Weights of a small GPT-style language model, trained from scratch on English Wikipedia.
Size: width 256, 2 heads of 128, MLP 768 GELU, 6.45M parameters.
Architecture: LayerNorm before each block, tied embeddings.
Training: a variant of Adam for these matrices, 8848 steps.
MLP neurons of a small language model. Each row is named by its layer, matrix (up: input weights) and neuron, and shows model dimensions 48-143. Each number is 500 + 50 x the weight over its row's rms, rounded and kept within 0 to 999. Numbers have three digits each.
After each neuron's rows, "fires in" lists the words (lower case) most often at its 100 highest values on Wikipedia text that the model never trained on. A number after a token or word is its count.

L2.up518:545486566532473521540640461522624482498543473513444534526581516390506489557516534428415499515518495476577460494521462480585548579514605506555481495476454502559569528597477440559431453550460491557504567461549459489508602494414439536456458522514491519524467468458465479551562502454482547442
fires in: "until" 21, "where" 21, "after" 20, "when" 14, "before" 12, "during" 9

L2.up255:548499501560566631496572482601441485434584489533483502500541622459466421410503423493471465587459498556462546499447403575471529458467475514490417540461417556479516545440497507494447469552489522507501568541514466429523488467485520526452607434547480470509560543419472483603505518444449525563
fires in: "be" 30, "10" 9, "best" 7, "100" 7, "of" 5

L6.up301:473518443536453510477506460550449393485459434598556412523507505492516499458501502458514459570462373476526530461585468543491523542453523493524489533448541498508552580508561463529485518505433551539447538524520450456501470425451520452496435470492452571465536522535571434467391478482542515554
fires in: "are" 31, "is" 9, "extended" 5, "become" 4, "include" 4

L2.up460:555474485507517510524470533637489482517460436529492424566594544468471503495490610471483565414473515476501488468496454445494388428498510540455442585555511519531484533506429481502419467477531494564518452438565514464475465422509405578492461472533516496453544612438531534419543436503519446509
fires in: "the" 86

L2.up373:510555554438546490549478427433468459529500421470455455519452529503388628487556532472477569447516482481429446455626472517481490500504592493474486587527461595491503596520499477563524493470510503539555502505446427420425506418441460543458542448540498463510478494523529415472527498538468523494
fires in: "and" 36, "but" 13, "while" 11, "with" 9, "were" 7

L2.up223:548538430558446520440505515553555405546455501539465541533529483525475591521502444497459428458500518457453456482617573548509538503453541624484491588543540553571513490494535454537478417512500448588524460446519468464443586513380400572486498520474448475488552472505437449515613571460486597534
fires in: "and" 44, "where" 10, "before" 8, "when" 8, "who" 6

L2.up592:497488480455541446485438463494503420509541527519479552418468566494504576343663519425436508529521485539490505409579370506520474538492538538512568549521440431505480561532587429464492563547541454650516534536440525560434503465448514489540460475544453590466419592517515432479477543523447508491
fires in: "is" 43, "becoming" 12, "has" 9, "was" 7, "are" 6, "been" 5

L2.up48:423561535534522468492508472606521542546494547577485402523572525429451631476501493448458579605508519515560485529498424449580554464508521603479486459520477576468539539452531493487493439522478516439516599583518429422496500462521403578458514533468530541477542503486514476497533450487482523471
fires in: "after" 25, "during" 13, "until" 13, "before" 12, "from" 8, "when" 7

L6.up78:456600510450551511481491450555472439489573489506451534556552555455503540443429500528457593468514451461491665526456445495574583468426524525483576603577461473420553525361494545457447536515510475528567584611545506412503437599474432520540412474469538513521482514541461471517544509495488494501
fires in: "to" 53

L2.up338:533516503531527492478573485495500516561571536396484447490538515498411561449568405459501516481563444412507559407450561497551419510484532530428512561527420540584524508497490546430464449618536503521515453529419539421501458461492392479578481458525391423405491491511445520479505497406444568539
fires in: "and" 98

L2.up404:504465508512538521440485604461479529531461501457472461462535560431455481449523573433456530516491511545522509493443423522606420499536618484533579494614507554469516526568487454491483371479382568484580490523559542463467500446549475605543393473427540380510550527448457445432596532441570504545
fires in: "this" 24, "same" 19, "following" 12, "each" 8, "that" 7

L6.up69:574455499481462589552520506456504641413525438438508375552472509478523484509442479515552598464496429489531490507511409623448544511498527576459491517550466494538472533490471442539441477567507505473561461498499438410542471528532472424491459560648568536508429517492522440464552458469564491442
fires in: "at" 32, "her" 16, "next" 4, "uefa" 4

L2.up736:470530525478500492494500579504567513482400507488459514545553530492535553525466482523476431439478465578505598411492443575509420516479547534520505448557483448622508531480466570583441501482401556462519495463412467534524463534559501486525519489428558424521408405544630459481503566507592420449
fires in: "that" 24, "which" 20, "it" 11, "such" 6

L2.up594:532496510467471520561566479502399553433501486511449434568465447385487528471534509469516476530398506583491465537517543560575516473444542533503449562482474517508466485460466409569454438517482481452551514408571451417453604551569543502478435485502505560536537448476466434615447546495523565528
fires in: "or" 43, "had" 18, "have" 7

L2.up1:582462525405530525484503481462462460517453486544401476395509560463470522511387552535516495585386519523539498434544576485541463523482535446534574592456511544534533556528516476501416534465469519496488494567374498438631516551501523505557514452525512485504513413477589433539467565527476406463
fires in: "after" 16, "at" 14, "from" 13, "was" 11, "before" 10, "by" 9

L2.up670:514493516448476548466528488471553566385476547478457384494563498445487487519584473475432500433492446542473465378428571534496524464453492479483527591598456581497485478538536544554488528534536422474532513439473594444596480544534316530476543513529578507437485460481512431489514598489461436479
fires in: "of" 57

L2.up659:520454493415432538452576442530421447456438481512452485475450489376495584386502526499397550573433464559458499512532401518438562492507486543436476521512531523513479518537517476564429509663390434539613485545439524526491504487430540579448558531523525456508514509472481457534474547562555431534
fires in: "known" 23, "published" 19, "used" 18, "established" 6, "wrote" 4

L2.up557:465569575502507469569546514405414470448500417531460559456564556537514532543438485487461449597412425520515538524479494513472556524497567521495450513453517503468508560395518446579405485491531542578452486481595393441476454462455529438481508535516484607505496478531515473484439624458448495411
fires in: "had" 40, "the" 19, "were" 16, "have" 8

L2.up571:480534538534468513487504540431400403495521495583524457516583569402488529487520425493447469460543452495582608515431519499588562485498566550584477533556573513589473532507465572614530403632498550452566505476475472456477445522521475521516502570524496551520594447411499467440516503496430432406
fires in: "its" 52, "his" 12, "what" 11, "following" 4

L2.up191:500502419512537540506532495445536463488543427557470440480458580436552495490457562498402539507459457557485525469473476574425600542438587525465434570452498596472506506617527466613452506531450497535666499448442440541480487465467500522489469415515521480453536502484481475461475585546537409437
fires in: "located" 19, "released" 12, "known" 11, "based" 9, "used" 9, "called" 6

L2.up622:508579431512528520496526517508448469571492455490455474483470497500519485410578502474411493498472456433491451447458524467536490405474545465477391491550503511512475548463451499533506467504421548534601490469497505571523514495509513565527530482438503473584582596552472428483560523532503444499
fires in: "of" 98

L2.up244:482472554505526559649516519567554428391475446475439452464539544495556592383505453396492491496550439565532464475431513472455545438440452574463416555474541497512486529460593463586450483542550536548464495466385459395558554476514470482478504419533517532522540500522461479574501445443407445537
fires in: "was" 26, "be" 16, "being" 13, "very" 11, "been" 10, "is" 6

L2.up312:489457564468605468540492468487476498461494526369440480510434580534379575486515533537483542561385485454453489516467476517619397495473536450539525561530513520463534561433448465436498470544473427522486561606433498489556445570513441578512526586507434472389518529522592467481485517413485506493
fires in: "to" 86, "top" 5

L6.up263:464425369516594480449547479608505503547498512526525513622577495415376575497580440584470481491510478529475511465477505444547536444511464421485452584450487457523555548497545447589529472525452443521509509504519466440514514464519534534627492560512515503380484532497443508512497610575479500478
fires in: "in" 44, "involved" 7

L2.up611:495547498472475496490497493478462522544473466511451554519455540453548478479523473485438509535464440486472512462523496483571464474502494598508428515500548485522542526489420516524461508567449579609488481398546412495571516371505501456416445410416462494589509512579527430523531541403517528370
fires in: "many" 14, "some" 14, "most" 12, "various" 9, "much" 7

L6.up289:461535532526530599598503473553510514508536436446416541542451597528580421459521476446463507513620413531533502500502525591539541531506539520399497506459537558529536540441461501443452454583491523554533440495465522457411483543547522474485457466526442534463405428423554444585522478400472514534
fires in: "be" 34, "being" 11, "as" 5

L6.up298:475465497416529627536507504496460538527481475574521426513473516503385533497489459574508512537486449530547577496512522437605487479480542524467587524469484562498472626515523394466476464425523417459507500500424560446506525483474468563528358470493475510472419544492496485429525463512561442474
fires in: "at" 22, "near" 9, "to" 9, "purchase" 5, "with" 5, "in" 4

L2.up403:501501483533523565398452630482429429559529547481513494440483493434486515445508454475521554611456489434513468514452411500562473466513508485491387492601470601549438520542596517451452484535444456524563415511563514585516564455598428558489459504490527436569587475490526445483463566476440408527
fires in: "career" 25, "record" 9, "several" 8, "professional" 6, "debut" 5

L2.up341:481477538483601488531446524488559497519529437499412409525436586476442496468528532486448465498469470400580521490445405520550436453468577546576485534508584541506463477519434519510466447501561464569449454479508468450491472512493535552474466386483528580488528523464505449561547524487497527443
fires in: "not" 46, "to" 17, "only" 8, "still" 6

L2.up200:429624517536485499501516563522468478513475489556488534473543557402470499440529495477515525528431499523461531488486444574636463519485464510527402550565526553550537560498570446509402527617526563671552554466536502473458560462536511488542399478482422453461487499555541437539628482440498517491
fires in: "this" 50, "one" 9, "same" 6, "that" 5, "most" 5, "some" 4

L2.up309:507516591542484543545447508606426460502457489554454537496571559441452401457497417482552449485526435458498570434520416501589571474458552459524489603539400615447531537547452404508414417497570482459503476548462475400446491481539542523498527425527472445460437489544577450522534494469504495477
fires in: "where" 23, "on" 13, "that" 11, "following" 8, "because" 7, "have" 7

L2.up342:490443565411586540476463509469456489454505420489479482441481694510484504529491544459477560510430468518547425504518513532511474479496487478457528611564552400534486563495510503369479522430425535515549481540524523449490484473518551472488474519484525484455508588436536485498491541442553392481
fires in: "at" 50, "of" 11, "atlas" 5, "theatre" 5

L2.up504:555443499470552477527513562513413469626571444495440488481474638533476565454515535483467556544432420579500418497513478544567477505490507617398458527480496495541520594486499452472533496460437483513526467543478478562539462424559485490478529483522462534522479565400520505510463552565495492534
fires in: "at" 37, "award" 14, "university" 6, "awards" 5, "minister" 5

L6.up388:462500494527520550555515491497511481475466428579477386470476558457377512485522495473457492509459435519542575382517482471544477482534525546476468557505520548454521589506512457493517565535493544572523478536529466419460429441528547533455480514467430514497511480634511470411540480505489556421
fires in: "at" 67, "for" 9, "with" 6, "to" 4

L2.up291:469497530498512450559573582570475469493554416544425505503446524499549530518414525451536531511473444535539468468466417598594526541488524509527406567398491446532504461489553467467441472507518558510435487465542449517534464401516479539484385526546467501486536540484503462476516525357587483532
fires in: "the" 26, "his" 16, "a" 10, "to" 9, "in" 9, "of" 4

L2.up392:437456558443539546403499464502406590518463442513493393508472542480356520483517522510416607518559466498503610554470562390463533499424484494427416386555528533502562562509579512493520521460489507571516515498491498400538521507512502477487503493506494483560575533549535468528591559521520400477
fires in: "in" 54, "of" 7, "1993" 5, "near" 5

L2.up53:411566495525572494461543524530574550421475468539495456496542503437495508433522425471457505580447439506468546503482408521477506435473530621509466550456463609542487499413549521541460505578523579605499488387500435471497513442460454531628483453458526583505585498534515443532493530507465428415
fires in: "the" 73, "its" 8, "they" 4

L6.up136:459517501495513489444537569536491561452483505468395388497503594461565489498488498518474485519546428428490501462489524504561583516395443527470509600423466496427429550461472630497535535477490468570533607537542485460490471584501489543640445527514516504479593460433554543518436544505478519524
fires in: "of" 49, "down" 4, "albums" 4

L2.up521:585416578554497468444491422626464433471458488581467439593598565390435567463534428450513539558482482430421498430435428539497420382512466464487513498561475602560554575423572527465519495536493505592523567522487488515523543457497450514555448600567581481506573515478553475463523522557555445460
fires in: "in" 25, "on" 24, "the" 16, "until" 7, "late" 6, "during" 4

L2.up438:441594403472557406516437457485489568379448437448505447564556557470441555497544469469468494454471421516556453402547508490489523534465517555528494599498527544489522591432461398584515501536492532603511550546507451462541438436483410490458476498480470544525549504470449479441538500467520527436
fires in: "the" 16, "in" 12, "and" 11, "as" 9, "with" 8, "on" 5

L2.up26:558477534484644542463515542504503459432470481515416551537494526476555567510370504530425547520486428473452457466539548570545478515504466383463450548471515548458543482444393548547509439587521470467460539642451472476555363531475443456529488517582524500481614458502508465424489516509458565529
fires in: "by" 76, "to" 17

L2.up445:529492480515608464437463611497414539487602413529517458559545537418402565541564516458470569439551452545565510531558518519600556512520666551534481582480453522487501497455482456502498401496400517460540516528402535442524397484608545554544500498440400492459580437475526464580541482418576502550
fires in: "an" 41, "any" 9

L6.up38:551473539479527436451487520581456455441495490587461429523513519425484521442536508500438526558537494503558539558579486501514496509425491480473586490397453524473504559565456521541443536558539550646460500512501516482515486447599529561519543501601404513465621558574537456400516510514490541492
fires in: "the" 53, "his" 14

L2.up194:407534604496595455454462466556503470561521421554448536470522618424492537463434497465465529522444444396518600454511508594532557415489481498514530603459503448407536523467577542559487483469523516551535548508512479451595362520586510521526491523520553535447475505469527473485481527437466483461
fires in: "to" 46, "can" 11, "may" 6, "will" 5

L2.up468:439562460402516445528413523455531568461521448469458489469546524504489479500468486495484495515471406477448475395495532492391437601487540554477490590466540451481482489455488541502492532622587505571510499442428526542483390495510555463471566396579425486446395427556475482564460461534480466528
fires in: "a" 29, "an" 22, "anesthesia" 5

L2.up329:485425515487558528544451610566566439474485511572453557419567556533470528411520417367491487431429517632480489483402493425469543524440506509575559460451561569553459530531555553505480500520514554572541512517531494503541534399467408513508512523461461511516611516509583478459417497427489484496
fires in: "been" 20, "it" 16, "first" 12, "be" 7, "1972" 4, "being" 4

L6.up226:492504550462556482500491515489484418420535526454466513555426503502486427431483438398521446618471520535515466518568540469533435460475559462485512579449491534458503510474550431458592478480451530547488464466439509403528500394499467474575414517472496505539475529549596455457459469416450435404
fires in: "are" 24, "can" 14, "will" 12, "is" 10, "to" 7, "must" 5

L6.up564:551511464457566515476593584465497515431561462536502557397485539445445436387460463492526471540523486404458516481510460487506527404413485470569464592468455520492481436504550549502475504532451444481514587457522528432452505484468413512478549593464515541452523539470598501525504487428503545524
fires in: "first" 29, "not" 18, "second" 8, "still" 7, "also" 7

L2.up60:519527495503508480521548561532428493565391491480477455469559425480509554433560512435486539505457487548589483490545577531561454551462424494460464493543511483489536526458570466530457569441527451479473388512560486564418474470623458444465498551546498459519506555416517541455478434444540428524
fires in: "the" 31, "ancient" 8, "most" 7, "2011" 5

L2.up382:510558452470493435442468534500552491436500425605474417516506508427468633371460507510496547438469461517560454469526427526543407504513543514476497479550407650569519519467508538532467424612524613510564544515502451494562419487532418586523417506505508521535588548406515469438456512494489522494
fires in: "his" 56, "its" 23, "their" 20

L2.up221:528552581567588574482515562591505473495484523489460463497601547486535544408425515445505550489507443500574558442467533675566435578506463557493477514513391536485504526393513585501458451549500498468460545560437438464607440439594410472459447544555443515512516528502446461462548542474555485592
fires in: "of" 29, "to" 15, "on" 11, "from" 9, "by" 8

L6.up161:469465589514505470497490516481478519479482398468429430539506456462462560453564444516514548455607459529530501496669463373535511425567504474509543534496534590515490541624385440499478443536482477543563393486481502536527529491496500471553585580492477512476531449591560511458480503515505467422
fires in: "as" 53, "apps" 7, "that" 4

L2.up96:435505505494580543451645504578466518418461478482468369490511569461489501491471442461478580564460449477523615531452486493461519397437510397481471544583552514484490525520485517589473543418405522607575479468494561460528540529443426495539485536447556465540542518580506531573562551448601447498
fires in: "of" 83, "the" 11

L2.up722:527452426535519587574442436569520572514512524563472481501567553550479486420500517529496576422512426553526614428508361557520482468520513481526496467582529510478435537591512581615498504498474510493562538449450519574511481470481459567542532547492520522477524487464456431420499523494439468475
fires in: "for" 25, "on" 18, "include" 12, "as" 6, "included" 4

L2.up298:362590463445542467504547494504539514489581466500458485505603494506506488449517450493452473420508471465488487406535474517551473533511613584489502597512558502436501548431432494574472517557495510567510446430453432513501460450516530484514468485471442500507412406547408482459539560427505523414
fires in: "who" 17, "which" 13, "and" 10, "he" 9, "but" 8

L6.up380:449562500486503440516514536497521469484527515583494418496424536490416539517622502507474535533480445541570548439507431542493557557458533484453525504459494594450448525450459489493543529499544515514562625487438543471482424411497472532603426514490431482467483492660576523541521477450486535584
fires in: "is" 23, "will" 14, "to" 6, "replaced" 5, "died" 5

L2.up394:497448513486542409410522480504522496576475495543436506498561541507546558485565505509401530569416500533594501540510470497549577478463516482410444475502584505443534662412421492498464371436485485492529534559574450536472530473483516522540474554484490546593553422472456467499531635535472462457
fires in: "in" 52, "by" 16, "on" 6, "during" 5, "against" 5, "around" 4

L2.up648:418499503498472608514526544578465587516471443448498481421573560451525420518503549389511615511490501555422538410485526482427520432430514471554480563525532444589476533538430520504485564493477456491509515411509556459480523549489431520491492540561467450482531528501599511599559575507499384584
fires in: "of" 52, "time" 4

L2.up173:523514478455468518470499528598401457419424496504477497445497564477507486394450553438461521574437494527523543355472441454553463556490520536495503542629479443528503534526482516525498521448478481495537550556523466411590488536501491519573549468453479488618592497469521446438515562566568391510
fires in: "of" 83, "from" 16

L2.up177:523533507497541461515497516596440512524563395499452491455489580506517596444494482419483428551581487474466474503429469502442507525487483543610539568488477631517508584444554485580419527479483516608621588481550458538472492491490483516481487496534515587548569477540480399526513532429527507504
fires in: "was" 23, "been" 22, "be" 11, "however" 8

L6.up597:509544538541585549489520510510473447447387540554451452496412526506471558576551395451457458537588405450496488508464437488461507511371534547512450507497507591549449578451527522556399518570525470480480562451436481514513494499453439531621466571472419581447554451565512511415508578505506548412
fires in: "to" 24, "after" 18, "decided" 7, "while" 6, "announced" 5

L2.up73:478417388580506543475565464563499550522471449522456471452596541465485551486493473519479591489445468548472530572558496526556489570486492510433456491545516583583497537583513511578393530600479445544603501454432528417483469562480481510512495394417499387514490472498480438502412481441535462495
fires in: "also" 22, "later" 15, "well" 10, "song" 10

L2.up35:571495503543539527585514474483471383460562557524453569494487523518457494495478399501445509515380448388551547492490530604529456452484446577501481511520541544562505578507485474598489489555504524548485482564568464555520513532430427496445559509469540537539548504480516411476459523451479526413
fires in: "a" 34, "to" 19, "under" 6, "after" 4

L2.up437:464530485430546458528485536535447416574543435502487507526533567461613600507512533469393491648450482471520423469518494495563403535503509547471483531493554485582501569546495423497430493515437513523519505477469440508522488538536466493543406560473440475586545441469460400485504565431471480565
fires in: "as" 45, "when" 24, "what" 4, "until" 4

L2.up140:454603538436550535558484546488486393434522385509480478517528550486549566463554421469453524508451442517470486490521535449418511436352493503481475541485544536430494479477490581610462548582499457634569534505489513448422485469494490447452467430459482476470497486523541471505526518400551580509
fires in: "be" 27, "been" 15, "not" 11, "also" 11

L2.up711:581533525521582459539434453499571490520569548429509459439544627459446504443557448463438424443438514466541460475456400581571495512516503567528433502470453619479476539419478439504558483641519521651523522566503496408470524408458471513532535441418427543465511501434508446553459569428412522485
fires in: "also" 31, "was" 29, "is" 6, "be" 5, "later" 5, "been" 5

L6.up222:442577458536494541426458605491510547562552355561491509555563492488489548539537419500409481427525412455484538565440505474480517494499595513509500472479475454496553518507514417476447438522546449552587516530502447537585514457509530426494540530481375542510494387587559473540508472497468435480
fires in: "an" 71, "any" 11

L2.up204:408560526513615523539458585524483426537549374574435484562476565475486469388541536480501549480503525453607462433535401446579447491538555481502437566550495525419505536585577528462428494517493493478636521464454486491486526479548591533520364490520597500446513465474491464487561492463523541474
fires in: "as" 64, "out" 12, "make" 4